config = dict(
    n_layer=11,
    d_model=384,
    n_head=3,
    n_kv_head=1,
    head_dim=128,
    d_mlp=1536,
    vocab_size=8192,
    activation='swiglu',
    norm='rmsnorm',
    norm_place='pre',
    norm_eps=1e-05,
    positions='rope',
    rope_base=2070.0,
    rope_fraction=1.0,
    qk_norm=False,
    attn_scale=0.0884,
    bias='none',
    tie_embeddings=False,
    parallel_block=False,
    init='normal',
    init_std_qkv=0.0253,
    init_std_o=0.0054,
    init_std_up=0.0253,
    init_std_down=0.0027,
    optimizer='ademamix',
    lr=0.000311,
    lr_mult_o=1.38,
    beta1=0.9,
    lr_head=0.00601,
    warmup_steps=269,
    schedule='wsd',
    decay_fraction=0.758,
    decay_shape='linear',
    final_lr_fraction=0.05,
    batch_tokens=65536,
    seq_len=1024,
    doc_mask=True,
    train_tokens=757100000,
    steps=11553,
    dataset='wikipedia_en',
)
MLP neurons of a small language model. Each row is named by its layer, matrix (gate and up: input weights) and neuron, and shows model dimensions 0-191. Each number is 128 + 32 x the weight over its row's rms, rounded and kept within 0 to 255. Numbers have three digits each. A neuron's up and down rows have the sign that makes its largest values positive.
After each neuron's rows, "fires in" lists the words (lower case) most often at its 100 highest values on Wikipedia text that the model never trained on. A number after a token or word is its count.

L5.gate391:133164089172205128162194156112155097090123075106089152072103162089093126152146063147121057106151108076123169168198142117190121191121135152094086150132124078180121081165130139090129080076117104158067136102149159141094086109162097134072135147105173120057117108175111130099117113169103164210140098073193103126140099134147140102136104156118131141107133172134110165119150148113085158166155126152107176174098169133105103146166154136077157120128178083084129097104146201120119114125170175154090095117142136156176150066127075167088112071161139155126165112146114102096152080112136119080
L5.up391:078153084059096130065103132156075129104125116135152088113187124128092103128114156089115120094197193067173116204168142078164076134138159142129143167118133085186120114131110091100068086130088143190085100107178134116152083120158145134129192140149110195128204075094121106144115188124178131112105111094177144070157176123129155109113145163143071155142161113089171109135136106078069125086139138144143135144123124107140154094161088106175105105128202104120090132191136113151102177160159079091110126123130091167135167191156146173129156051114136065107094090086126141170130143060121157129
fires in: "to" 48, "yds" 4, "vs" 4, "chromodontus" 4

L6.gate758:128123195118108097079182129134094147088103112107107104127123146186166136094150104154171075147174113132111204102107107071179176108130134144096199122069130111131115113098111055100117106168133113155166176078131117129140098147169118139152207102056085086105154099122145119087137104174107072089155123091120099123124165118118188146094118068129103097113105141091104122112103110120137131139131099156171114101114090116133127123095114125082147151103100142098120112165079196135186148143105150186102167141131131074098066138167126099114139081036159098065103092138112179143117160119072128182
L6.up758:062164191152090132143166121146173102110135122132106099056090064151146083134151131108116243144109142096109144124131102122132206140148106123118138099148126091177197139091110095126114135150133155140095130122086121125181099133131161171068147113089104160097118089171132087120113141187123116118128138105118109140125124125140106122111117099114132085120140168115118155140117132088162088045134053203122137141052127169144151118136172174105164071139138081134090146137091082139142173108168189127146106158120164124155137124143153180168141139090112160119125122106108077115150118130132198124
fires in: "in" 44, "of" 7, "at" 5, "south" 5, "through" 4, "into" 4

L5.gate1075:115150072129121139146144100112093153143139115063123147083133139129174159123178154088122162127094108175145145118111071151125099122162115162056099124160094168074137116111137138127145083131106116114116089094113089083076075154108127138143138141126029129112150109066135173089082137162111110098078163156144083152132149184106132125121107157130107115196134131132155186143092119141146169078042186095124155097131139116159094121115147180147097071131100130143143156155131102130146180097096113126039127124071141130147120118120076133112156112085134101076121103172168172130143118112179095174
L5.up1075:109139166099082116131121105131167158126125141119159115139094117118120080096103088122111105093213162097114149182136142167138108112097114079109092117114100131089159112129149074110134131138138111087190134184174086154134130126199125136169126146158076115102154095103124145045109177121131127131120076115111161100102105162154148120023050161146110129131092092092142153050130168131137102165177151129151143164076148159151134088185156167179118180162161159185066103098156115136055131131160117139126131160113118112085083146125114120126123156157150195096117119136097126101103109121132130152
fires in: "of" 27, "to" 14, "into" 5, "war" 5

L2.gate817:112157114132068117097131105129132076149134098166159123136114147111153099112134158120159101137112128114098143139146143143176163076121125133084085160090125077116151040126131131129119110139101127174212093120103123107094105107113142158114166082084186099146110104136107082126135101091103114097120109170141131110077161139142133111152106151133130046192115157115123122061156076168116092151108133196148133139149146086128056111085099109114079164120139111079144131145151082127108190147085186156108092132146115117101138132121094108091081126130211133142150147155147163051195170104156094118
L2.up817:105084122122156144181107081095108178117112115113143114171109187114100067142130179137088120140087108130131112155069158170102123146192104077131162141072091173098150095126121085140105140129100151120081112092101176105119164146149114130095108128064077126159146095120160178184101160117137130163134145117183130175184158195171178099139102151155108119132186122105110171135182188138117201198124178149104133158138069140123133110125125081132136079151134201106107102178164176062150116130149127072145103132116099117197121131143137147134132210187118154188126065119149156124111127187118121172
fires in: "as" 41, "main" 11, "high" 7, "young" 4

L4.gate852:135158157128151111093077163103166114111099108151087120149119085148154111100084159171132127166139182172103137104144109123144108076087142073134085151140155125074186127126186157113153113150086099073136175162180101155128103087143102103089153148148138143107125131089135123103096141109107134173145089122180128110125110141146159140133063166131130129168092144097166078070077141056136179127063128087160109137130137194099090073111158166161055097181115160110146181144120133137170114101087106155077085150112142158152109074110110134078149172115098120078185084113164136092055090031134125114
L4.up852:058070135183106128168143131111166179088138075120090150113154136175079130105105150135074151182156146133098146091163169168163097087105101147127120099095067155108123110098128172151140174156092142077193112173168160165089090142156051142108112153112119155094168096164142117113072138119146146161129119156195118109130109153144160169085075095096121137218117165123131080054107112133155124162106111115088095119105141154148119131127118134072081119163124147125106156137127151124124072133131163133129190183134151097131133102131103103141125141145190142153171089091115112107108147085127133150
fires in: "to" 50, "for" 20, "newly" 5, "forgotten" 4

L4.gate958:142130150144184191120124178174150115094152141079099104164188108134099097152150168158132151115096108101137107103178133130125141113114129149129133144143190069120104113175161188147116056133089120083089158132064132177109110056120088159158158054107117146118098157090138101156065122146055161090110128116118109127116091118162171143180089063209094107152175201166132231103095126128119138124124119125133128116086140213135113053102153166171149151134125118138158159177100110087155105155177151181145160134179132131167130120098155180088109075122132055131155108125142100108101122135109076111
L4.up958:113094087080114103116113126125069108125144095172163125113077116130119168158179103107180082138079156163084181082110133166135102190145110185108173088104117055073138131130102193125113048108164110124097135110118132099119119156175175132068112144070164160112237112087148087108117103068161165144128119117114130165104120121111115102115136156162181134183134146136177124152066125142140135142162068165142141109108153155130128138155093151159088083111125120131098113153112142118112139072136154149157107167092203166186109117099089121131137149208104121196163090157125140129145134177160142152
fires in: "to" 68, "for" 8

L4.gate1045:093134086177096086149155162170122127139117140134093132116176159128166081209160149138107112159146113116198119114127073185172091153157172181074110153126167147123104136136130152086198086098087110157089133174158130145127117123094092112154145089075118130149146177126126134105117091154159110157155168166148112127139132128132164155177155110118138121101174141128169133121069139091115081138121136160083166166183113138134134165146169124080149091112166160132176099171084160137141166083102116142073105125121126101121133050220146110137150143134107145146118141158172065142131137160171049114
L4.up1045:160101070147128104098100127121114081144136199161116122113133169044179136145157134175144088175154147116160125165144093091121114101119074146125145059101104139072107121163114040084135101126128125145106119099118099152156161104134111114103136082118148203155118068120151115125148088175192091148131129103111155105066105163154017161130103175145143097123161043127165134125055107085162121107121081116154126122157121105155106099130159092098118149134115194150156161118139147109157181142104128116062081146130138095119101123074104168186132075112176122127081155171139140110075127105145107140
fires in: "to" 58, "into" 9, "by" 9

L5.gate974:084063145158153169103094100092160101067133080073123117139101144090138118161083137100113098149152140148114151108136183145148186071177119140189109105141105153087111129121088127085149145150056151143111155150150198181191088126114131128110151122098148126167159159093094155121089126149140082116144180073121129120109123159167084145093128132136130108093124112154096150131118110124136126121190144114105123123106112161153102125116161203130142159142116111145160087080111084187097099077165142069180120094122106137121116124189151115145143170110140206086151113119155144167085134088142076073
L5.up974:183091107131158144147104105101115151082126085100186115061129084114132136134159156120076113111119179164055146147166095136061113100120158110085133155210115145133117121151155108171113102089124122106148164118160142133121129091095062158120131152069133130107139098132088169094126113092138127164129133142093092140091179174161128094131127170116069138148105156148128127162177150095154082137161163142154094131126183132149089129149104155255125115123100107124161066082103137055137129128099095119113135111131084162153181135135119129131146132185181098132086102122164091158143111129167078082
fires in: "and" 35, "to" 22, "than" 8, "by" 5

L4.gate367:093159171156106140138136111100117128110132159102117155108154105095172157142120119135134146143130129186127141141130122111145094171195109182129121175034108126134117095148111121100105116129119124101148130120153093163166152103109170133156123138070088076148104153075133127142127150129094111188165133076119128171185169153114156126070163133092093150105110151163144089077094181140097143134118043121136166062128151161112087183134120146098100157120122116112115142097111132096116124119171139158126142208147078117133110079139127131178111069087135057104063107139103141132110116124066083171
L4.up367:131163144088118166135087098148126195174170097096065121141096109169176125141144174151182168072141162152071139134151099112118088084119098118086113144154118106159183127104138075089141122062103120160098106181123106118129072134163134092102110095134118079116126121153141147200139123142107110125130165137059070114134089143119120123099078135120140120121163219096057118057111108106148065102094095126141149096078141090092140106102118114161150163110181134165138088127125154183137133189128167130124131137133164112158137086078126130154097118202188080117126134104105152112118090112154119163
fires in: "of" 76, "a" 10, "up" 5

L2.gate492:171185166077134134080105092153126119122075121122135146131153114156163050156096111144123129051150128059151138082142102130135115175111127167106146163121126154146129077131124149118134182124089165161098115150078148121121124101061147125183125145131089131128105154142111138123155137102135157159137118109154142109139146152120105146065103111120163107171103145130079119115170210143125212176135105129135142126145255190132060134081126101120182165129104152105083141146124158059125112177098087111123102130077165116147195120127113172077100121149140114122147120091154161121131146176166112126
L2.up492:160125141132132089118183099150151126098078187176091086085084117108109162150128115108143094134150101142094108154153135144129092136095125194142137121171167110110079121129125088145176185146191137055121121134104160112099092098138100116069181140038100073133133090150074078158147082083067138123138124098152076140218144061180109135165170139202154162141124146136107150182026165217145096136088091159075141126126137080144104117164162117130119053075180116125124156160087142076112139117101097118150112124124143111110148139177176146113147121138155093152141116111118085144154115140118116165
fires in: "between" 44, "both" 43

L6.gate869:163133202117137167077080134030148107164142082104136114100148108097145192183105114112157100105163164157171176130142134168173122108090114171101120127104127153131114183101147152058124189138109133139122146188101185110134140139075123128099120135173159095150125116134107146169128152171142091167144111078097130129151173129174154168135095061064147080146081152172085167121142214088117087116169133185135141101132130113151080140137076137119109118133109137102162189148125150082096134105075093100049133127141148145149186071144080140085151148079124131130118130143143076139105077142108136106
L6.up869:180186148146110105120119090085089136109126138117123148154183086114190149094116135172160135158135138108159147105099128108148081144129214122116120152083134053133141111136141104128160123115100154196132145105094208099135136080177141170128129100130166078162177105129143117138168139173152084113123104150081040118156169194136146117101107206108128117171112169098124117125108151118143101118094166115123139131158158088136109169098107132171113137112096194142148125167175102082148092148116138125127152161134125111128101073093095147072158118077171147196136143119157096079162104072116139122
fires in: "between" 14, "born" 11, "of" 11, "about" 8, "around" 7, "in" 4

L4.gate1314:098147147143151184173138171136087155107160118087128172132159090127130134112157082097106151178102128169114126107147110057014088087136110111114136181124126157129150165090199157132131157126128148151088166121167154179125155178126126193080117125119101129124135120133116184198074129112155147143165159083152134107138125087160159116203093109118131140086144175133101171165090128100128104096139149149142158146123134135133101139114119125142109141131152101187158131125143154113123085183150190128068137127080138129141136085154125094137136122082106136064099169111080105174153115139102098107
L4.up1314:165103152134158126137088110174048181163100135123131080129139106175091115088164174090093100088110098157105160157174138160121110144079107181114135151162107168150139143110138147131149150123155143074101166163140195124153132151096106139119141107149135178094166086163134106177103119088142148176091082128112126084120125098201101112137173086124187147114090129120144112104092144114156197195151095119099177125086110093139112109139153149187157112091128134163126094180157164131142207122135118168039146115111114106077183166107164137087182144090121048134144138131098118141144125157077166122
fires in: "for" 58, "former" 4

L5.gate1388:065162152138144133182113206089121169118112163117150131130152102165177066124134152166119145085110139183153137146142144122129117143120169115128081095119142188114073141077152163105144130169129161178122122183089116119171131089154170111107071103101151162152152113086136111113110153155101117135130177225082168155161165176132142126125099095095130048055138149160125209106134130159149150118112120106154113127142117092102127145163089139071152213129110128182122163152126115079067080147105108093088149152122162151176124088087125064141134091136167115182163069123139100178115146145206069129
L5.up1388:082138137115195118164149132173136166166145119065079169111118126124167090149177157155171155121109082092180140062164138157128101145087070158125132060102081113102160140169155075092152118125170151132096150129136109140107128186137104157137125128184104101087153109142121111170128147145114108108094149116151143138150083128164137106118151176145151106134164168084124170127095095139135094207161124153150141133110084139155173160108102135101076168088198152166127117136105116136109147223130134170169154151121122101100099112184079129115033091116108135154167121112098115135136159120053099103
fires in: "of" 54, "in" 10, "on" 10, "by" 10, "with" 5

L4.gate1528:120155205115136084124104173152114118098124149121116144104118113146133110178099147140084107104083102124116155108132174153182123110123124148130124093146098081176119089166154164076141176109097095080134133160073117138134100160129074097142114108095103118107145117094087133122109091086085096193123125090125126167171122099144129152123101113123094111118178141126125157144117156182083121157177129102187094159110128142150088099178134129088166084166103084122104098097015106132131110169159134093064142181145147170101118153186145158113186092080157097141148148163144121144119138140039098119
L4.up1528:133106151152134100153138141178143147111178113144197169087065067103157105110090176146107101099133135135182075149146110136132096133114118099174122154128118158115083108125105178126148071149102088139083133135145178141163108140159130171078106179099128057076130088129153077135098126129138140119142109117119096177181102062115139144111141130075143138140159088132100121049154115148085123164138126089095147158163106120167119101198095152139114120175124107093082093075146172082126146110155122136196146100149075139141113133106140132185135090128132088128068142160108124127094117067156144101
fires in: "of" 95

L6.gate1177:144142121132175096172195153108168126136164147149095132097105189086108193132123207120144061138112176184192201116109163109101123168111118100193136098160094126136126138187148173092089156070072095139143118150162143147136146132099121115205094147088126108119135192132109113115130122064181113109144115152176201151120130092132082193168144125114091163082113114145137062101114117119134119150161164118098116211082114168144120133148189152124115143162083132132098075135079123096129172144102166133152134090129115059153107128142167103142133100114185102119188108155134146084143126203091041129
L6.up1177:151112077107129089104194175096098112145155161095163148139082150144183167143143091125110122123100148138128183103098125150107114120137081143178152201128090098141194191154104172142135173116154130113119158098138104145133121126118120131114140132137133066164149168064126104131130147083142098154098168129131124130142130103121115113177162146143068170080134114099142127138127087100119177124094111080118142148104092118141126086158105070177160175117154138052135181175167081150103132073104069130086091105090089112105145198104133144147084087089160158122134095150151157112150092184117099150
fires in: "as" 18, "and" 17, "but" 7, "while" 7, "in" 6, "with" 5

L4.gate922:185116071139158103061092131115129108136197114176126122100133137168122173124099201126109120155113164202094134168154133105146136114149146192160156137057090152132190078163141171178141139111115106119129098134122125059151103053070148132124120081136169173181078090127112121121098106128160122132209142136089102130113133153179113143154113153094115118140156154170114142119117157088114130114150135165126107128135161093136148174122096073147121112160135115091103122118096134080140218167109147133104153090127106155104149109160125165160097182115079117150137102149118140135201154172119111112
L4.up922:141137177099129131144150141130130141120172141110115089130154152132080112058221155146110162118109141103130089180117122070086115122144135180123143103113179110126126111175147113069156175138160077099111063110110183134136160077125128143081145141161131072126113129136073113186038083106158123098129106118139135155118177058152101215051097154103189105132142150136118163141184130114130153116159102183114062125122049129127085121121134118156135187136180083127150083095112188160089154144059155104167107173125123135126140173074155143089122108114135142140096127144143182192142123139129098090
fires in: "had" 29, "have" 25, "having" 20, "has" 8

L4.gate606:112150119114143105147056163085109135106152062089167170120103119116104064138154148153132127123144085163154177086172134155101179068097156086104069149103122120144118146100101177115160076144123109136117121117163134108159146069120125176121121120148113127124077121093101131120138113055092106168108107136174108123132131156137186119137104132126065164101162151145087144128070186082156106113075127162130160102135182099153134177128137093103068171152109170121133146148155189110113116154203126116093131159111141138197161142127104100095138166130079162092085100177104129141165138139111180119
L4.up606:118114132145104136135127123050151082168123149159166127103115129183122100177135139155094048122064128130174171151101121154092109140074089189137161118156140149175150114110161083087131149110086091107130148136156138143177121154140120129158140088180125184139085124108088131111130124160091088159127124133147068128129163175123162100090166098106134076150088118132116115143144164120145134138102143109137174119158176139147118089121146136113199134126149143116117089111111124102125146139095103161164141169150133102106118152090132095125036167167098088166103124101112082101128102200098136134
fires in: "of" 84, "for" 12

L5.gate1120:195173094170108164171151161131083126127143035126150136109201104122129172097126096131055138157101136169143114175108128089105133202067138144088143122125168071173160179156161164164112123173125166128112143094145120159095109143166217109151156096137146193135185113118141095111138161174155162126068179120128132130071095145177176136156085154097115111116152120139128105160172113123092109113113122114076170104118105153108154110160099123149081084137161136208160122126140092161107141153177127138134162117160115109155138133125120167157103160076145130119059146103156127140171104130101104153
L5.up1120:137150103080123112206142098106146137171126105109139127170156178139108115131064122137121185157082142108178127060134147148175149153057164114109153072139152135101149117051143195084150138100061112208067075159093130114146122127108143072135097129113114110095113112134126185098123153141161135163157128118125140143107187102111094114099104128097113148131120088099042172080121143125126121108141139162073121105104121124095083168169120175105144160078087100162128144071142204196124149128165162127131122084154136078151173174128148132083139114147093111108168125120147164153122100132116134115
fires in: "in" 48, "is" 5

L4.gate1378:199183113148151145156128112114115162144146138116139154161099114091118115103132075122136054154178163092166061112154118075142116097177105061125162133161138091088110123172147140138135113112214126159082126147100119162145111139112105164170135129074082096177170098085166150138119149159145135194162213063095184113149129114128126074158085133157161131148138061135137180172084139118127091138126118112130115141133097171160142165123134153168192113139112119133103179150100136126100074066166128123133089123168149120127095139138150148085148143080105135070154147086135149178062085111107130106
L4.up1378:134118152084076091160113174155136102193109108133105111180169095075107176097120058164085160115185128112158108112159154088114047125063154096166095122114093160102133111105072168128058144126073095147144160153157144134104177153072111097105185158123142153077115141104158114146123154140147164126166138176139161165124091157144183141142123178139161169123095172131127149127130125150122150093078123168109105108142081178116182114107113157110104129131096149124159205107081115128124167174107149177126151120112178093056084163170096110120084100099128139093153145181109068111142111157110035162
fires in: "of" 38, "with" 24, "for" 8, "to" 5

L5.gate71:177168021140132114168150086150161169097145133093070181152105123121152096176148112105142110052116152130153127140160129128090090172158184101102110187194140158114165095144165107079117155122145147120093141120218107183161100104109111083121139110116117175151132133156165093140150107149122119155178115072172165132116166188135146231147086137150068118127108100116123183116095149174124125145162074107132141110136132151186151167186194129120163119095119120110145149115087153094131160146089109136178129146179157103152119155098127110153131084117160094112101112170136115156163136093145077055
L5.up71:139153139116091165166104118099208154146095166123185106115155115092107179092141172095139056166078125154106145208116084091073114116121122169149072120133136086125121134071153146178084147119138109107193108133182206098101127095212141147086131133129099121116119134123108107143148149150147095107149157104103149125138118102146074115111074114119149176169088155167082111121135102159115137102179106144132147108119190124147114168097152129105129153114112068070101116134131159084115154132186124087119130153072123099186123163103100172140139124088058110145089084131127112088141074137095174112
fires in: "the" 16, "at" 13, "united" 8, "of" 8, "by" 5, "mid" 4

L4.gate447:125087132163132154157097174112142115030120134123141103123114155101105099110153065103113104188142183156151121080081144101085123146145142058111159103083136164109164141124152127109131148129115125139117108174094142089138166080111072095123163078109100175178139152086171100110161165189176138083108183201107110116101175159139143135076106115110080163136189088126085125102130119124083110138137100087107198103164147168121093172089093115085144120074168102081210152101138086126075146156113168129153118141206165130077143111210132141104095117135168116102153121116162113106106077096144109035
L4.up447:139143146143137138108179076110204142106107080141083127154102126140140119120084122200085141130180133109108085078155116128149137122088110133148100119193128112105071067181128108129148135133123131147087138145119143109105184109177108115106124106116092107161170162147134146116095148086101148186121093125150144108098095141150153173145109134132140123156099197085130190083204151104144202145138155160113215166138094139186110083206101166162096168123118119194103124107128194093122186149155147151106121163091101092176112104096097110135111133099103086090128156185120137145116130118125162105
fires in: "to" 40, "at" 18, "into" 7, "with" 5, "on" 5, "of" 4

L5.gate265:091142074122097170108105132096075073082127097073151118131112154194145121189111141117136150145104100138127118100222098194135141149113151141114095124143147153160121194190119117103044162181122108127153194089136150143159085077118110099134121113065142149166156193145111175072103097176107156139130072058115114098101125201127086048147147159161135166105136088131118147138160136089114142098147150118116123122128096171147157137106099123139095161132065143096128040083133122160166095169131106167119097122136089159197172159066070115143229098156127139140150150114122112121147114113120144091
L5.up265:199154072110062120096125130121120096138125149108112157081160131157111189133114116135116160125179139166121155204183105156188093166106132163162155091148051101104110138111136134055110143173176154097163089132128216180154141127097130096161121185156123184149134167138129169189099104094134124139164088118092126125095121137147100094100151208163046145176060123109143145106120151120151115086132130110075109126152140133140134154154108170128172094120128126137147112171135114103098131072138136187101067134095130133104120155100137059163102093093151127172181105189184087179132151134170095103
fires in: "and" 32, "to" 26

L6.gate352:132082137136155130183080125118138118078103119189213084110143160111126135132162114096109117166150121087116133124210134136133149208173087130095146169115220107209126109128118150131123074102075082104119168156129102093119118146114090140128127141141159100078094129112149105149083089175173069131148138131132116163134126058087116157170131095151165137185126169146100125108114159090097087151149139124182205198221102104157125105128103120094119134165085092117117108084120090085108141183132141105149128156117153167166131153221163179103137102163134123117131113129165119127108072116099097124
L6.up352:177135108144133078162118171133196107123118090124160166086136158108135135124184168096118127162108138131127132157133166179159110148160121143096137161105108165136098140084094121196083073113107110170103151056170115142179076088093191124122130086191053092094137090125137154137088148129120135065148191118118164172156166145080173102109112081132099149139131126141123142225127176111126073177119135118118171165209100138144137098118162124172112135120106145120165154125143136070116164162111140126114165098137200115097076120131148165171159142172127188103137072086136165129139119067133100171
fires in: "of" 54, "de" 6, "human" 4

L4.gate838:107096090129167153128105081171095140122117121110115074165149113079135140103118111143117139111107142178164143184132114164046119228156103166145176082170091192212054125141089183124100130144121122156145125092113090092084113118127179170163176166134112076092106110057094140183165155177111092176119065093122156101179118106064121179137131181100142101123130154156103116118137155104117084098125131149110133113098147090141132128158148124168140150184110139163206132152121107102147120136148074166120128148137110108098098115136088156106129144145091105107109185146204070140134091130118116133
L4.up838:113078113112138119115112109173186098114157098120118116255129118093173151048143123115133147098118092135136108129147082073167117161087090163109147152075166176059129150104141142189082110153128164152074113133110123091097128104074177177120131141150136073149110143125136079102140107170106159140131086145105110117112143137126108137152152166133090124082138157094157128133113090051149032135194149138144119145075077122133102106158150148120128156148121085177171091152109143117129145103166134147169112130143107128124108111144080130156150150197076099128096159097148129183121143162108162152
fires in: "music" 24, "production" 7, "swimming" 6, "design" 5, "guitar" 4, "vocals" 4

L6.gate1107:145135110114132065069119145122155170090125110132151133124137090096137158095105140070114133077106084119128144081119100113154126148164146112135167087155127160168141080125138150083074113171139112092202114057113132079164149101105104161155170112063087135096149069122112080159083080094133133173151077151146119074097167235156166141141076157128166100125099167123118160113087176114087084155070161142100120148113081069123139178121159116145156107132099127086140081119119194069134105124156107088122094110121133133084180134113091150093135065101134153070172086142122111198118148127073097106
L6.up1107:181139108078177114151163138145160122107133100133135182112111105169098114151121163103098161149109121107147105110173077115153104144108147131091094114072153078098127104138061142183084133097183123092159115082100096162138133137101159148128110152152132039124132136152100113102126146112111156091136084137170071103127133123139134153102129133103115111116098201078150031100132125134096133100119185209122095195137123096186125090120170151171147133163127058105130127142082148143111134119094145129175115118093166134083092106115089177145122161099174135161155104120105144190174143117110153125
fires in: "for" 23, "to" 22, "with" 8, "joined" 6

L5.gate1059:123122114170115248149099157118193124103130114163150125076130131139133156124111116106117153121110170135099152091130085116137119132070126159072108172142141144192135106090074120071086064181154147153161131118107136073138127118144122116055152179099105121156135141104133159090108116188133104118164065159157078130092135111130086208047103115133133149087087105101154113127108091076132165148110126105122211154156097125103095156158127105085117109166124168092167172110126107074154128189125100136038149076113141081148109136145147153095162091171144129145117163130139111089072141104124114094
L5.up1059:126174152115077176066142114118145127091118165142172125118165115118105100100156159148154163134110090140163132105172112132100175155069204148070082118117157120144127125153102116095087086088179167138179137125159103129131092149132112133134148085137134142162120169152178158149144176153144142127102099102158073105126135099129148112099074148123131098156148183129103113080133140080113174120082123095155184130156137120147127119146120091208176130159127117128191174150169112106135118104148116161081066147109132094121134108101094123119165129223192115150113048138154122089150176163100089171
fires in: "of" 36, "for" 18, "to" 14, "nasr" 4

L5.gate1359:145158117097116087122096112151188112115161130160059149192164118112163124123098128113099134083109100165120139106184154136109133136122162097126115185174146107127149171114148113086152146106149112141144139175085157149110171086128152115139104122082187180148121115133144116136135098098146107151106143084197065087138201135099116120103068096063111112132128162161198129130148171139111142140075151090159113056096127079121109070045090200141126131089120158180168152183119133090183151156104115204103168102112118139128114127124093141170062182150072136119170112108092182174136157132133112106
L5.up1359:133094049172135102120142078111161156105194089116132157116156134139170166140092062109124128131102118102147100106133150096069158122129102143115107093178117174180086145146083164145207091167123087113150133118137103143100142144131121173109063112146150071137100107108161139157111153163140121134177113150121182121129187070160082137177143139111123056176096139131136101127172110127199158147108103150174141113117115108174125120193137122145233169115134111151126172226185125142094194110134144139087153142100161090171102145161125164108135105140136124089154169136151117086122133079110140106
fires in: "in" 55, "at" 24

L4.gate1011:089123079155108107135040178136167065097127136118151062135167098143134163070171229117124147127105102148093105063152115101091126160127128103071126202152182130107158163124128180135141112126110124136137120163144184090103085124132144161108166148117079137089121108130115112151137127139159137123130126121065182124076155128144147160128109090135127120121149135086163136111170113061076086111099155136176132123083060090071106179111106150141124137127158123099107117109177119104111161160105126090087157098140103120172098194130155123123095057137038137128148107108129177123153120206122113113
L4.up1011:143066099153085144174087141092179068132125100111132105104171139113131109107088104089105095117062154143100140107107133154125163119158120081096057137085144111100137127135137156058110113092110125155150070122074125108157093065152156134075065109100133089148113099194096145172099121122137151060140063136158133072107047127141084129104101120105094163119138059127156077185114083138117140109106157142118153095060150113085128138183098123144122152144137165176143145135095147111159189164149104058120119091090177082131108119160157122113156124083149095139097151167048180139107136161140143070
fires in: "total" 18, "on" 10, "in" 8, "for" 7, "at" 7, "interval" 4

L5.gate1138:142170070128118159106130150078132157102188156122133088076105112135118137143147165139121142105123112113142159090143119174127096146093089196160161124101112139128153122116094129204100154111110132078103137147123120180176138149080092123147155154134111113090114101127087134163156131158110132175129064131145136118172175108111142195152069139171166140127115128114136182134089183132124147102151054182156151123153138141159119143155125103118065153126146079095087121159132146129089193136096060124092144107083109170120146108099110159010040152103070123112139104147113121115085116133156143080
L5.up1138:168210162147111188113148132126152149156165073142135093087093115131138118068144124170147126118083088139140138116150055088146115142126141118127133138135123109164158140162103145090107102142173188125092157121085085097100207094143105217072121188116142145107088160147116120115158216055144168145157193134103087104128126136165075164114122150142158123106113134120149154143133086165069108148160146104167023145125138115067115085089125130135170096167128110134148095115165083129078095182081088117089113126154091145130140109114149160145129118170106105141134158100191130171151132139183135099
fires in: "has" 48, "is" 25, "have" 16

L4.gate1362:142177166120184085099104143146111108129115117123105118129195121100140104124132181104149157107183172098159155109178138099102097137102100124160137133133113119120152105125166216123115140153131109082060147153112123078067212214102146207058164091167122104091139103084082117189134103123158132186133132132177148148156192169103170139168148075059123136136168145128132123086160186086147160132110118107125100147095075117142111140082170120127101212146104134120143117148089171144104109133133101105100124137117122110120129098120166095121125106143134154113119138147127132073135117136143161180
L4.up1362:131204096103158089154144122096113135163147128120149133173082114154117091113172106123105130086075130103139081135084141086101111090118104089061147144108163186123190187163154115123177186153119187120136101112064126207107143144144073138119082137162105114130141111206106050064140118155124099129157072126150147117086134097120119120123164113107097124126118148113125142097191101137145088167119147088162066107111119155132128176166105166132140085107150185135118108138199093157134156151086062120071093070162091092165080154144081139200131189170128170083154150131168101115147087143113157079
fires in: "in" 56, "tag" 5

L2.gate995:144106142139082143189130132130092147129114140085096176037122098128076121142102066143092121140102152128201153121117082118149111108123146136111174157191189125138160092100164122087161097177167122125185144113061202108141119172182118105072138171099056101123067106096129124139124080118080102102106159086119080103108143118139124096174071139162083077174099154109123118086145129125138093166192161088156175146106082132116122132121142118126141048103136084117123098195109108150110105103065140111050129081144117119177141135095105083086111157124174058171095114084125142112104133118087087138
L2.up995:080153165132141102156176102104103193129074179092161150077189117129077133116109176127079132078060123162164104062102149060166142127060173139130095089152164135204066134100136144172166147125176135112127111085128196117109098098146133152124113169072127136134080091119081113148104081104124097145117112148093122117120141181099135043198115133164141136131130113105129124138164140149128088119077145087056109125095106089152107133165125104068142115135137120165062054163167161171113113149149115057129124066093099134105171194147164100101161087111116145173119127135188098078129149159125122186
fires in: "women" 22, "children" 13, "mother" 6, "woman" 5, "sister" 4

L5.gate1088:142142119104152160085132151124164143125153056059085093155187137157137176095144123165149175122095151154124178071116153142127136102138113156099124201138118104148193163115140106202175110108150111148105119140146145133126140116166134140141161134129158141124136079175108142149102111124107058131127118117205172098113153124179154143130074095162160122100145126144130117086113154068146070152090115090165055099124122201150102099162109178120092159110151110189113135172123094136195171204161091172139161076130150096126153102135063136109117145103094148108134117070115132174149216128103094165
L5.up1088:128088117110116164099131152142108159112141150074139143158128181086100150102137170145078090141186157117134084116075164140129187140132075087153165094097105128104149087137104173148167080102106131112114094139143122139139124133149116092103139154081127108136126114133147085171133142182181146164135091113138165149114092109102062117140152105127138127155135109109079073074079158125104169169132114154130086140150188163156125172149143102133089143140029080114078107153145131139133162167147159134121147142139103137107168100123072142145172157136104107150183065141138159056132142112150140091
fires in: "be" 16, "was" 13, "in" 12, "to" 8, "were" 5, "been" 5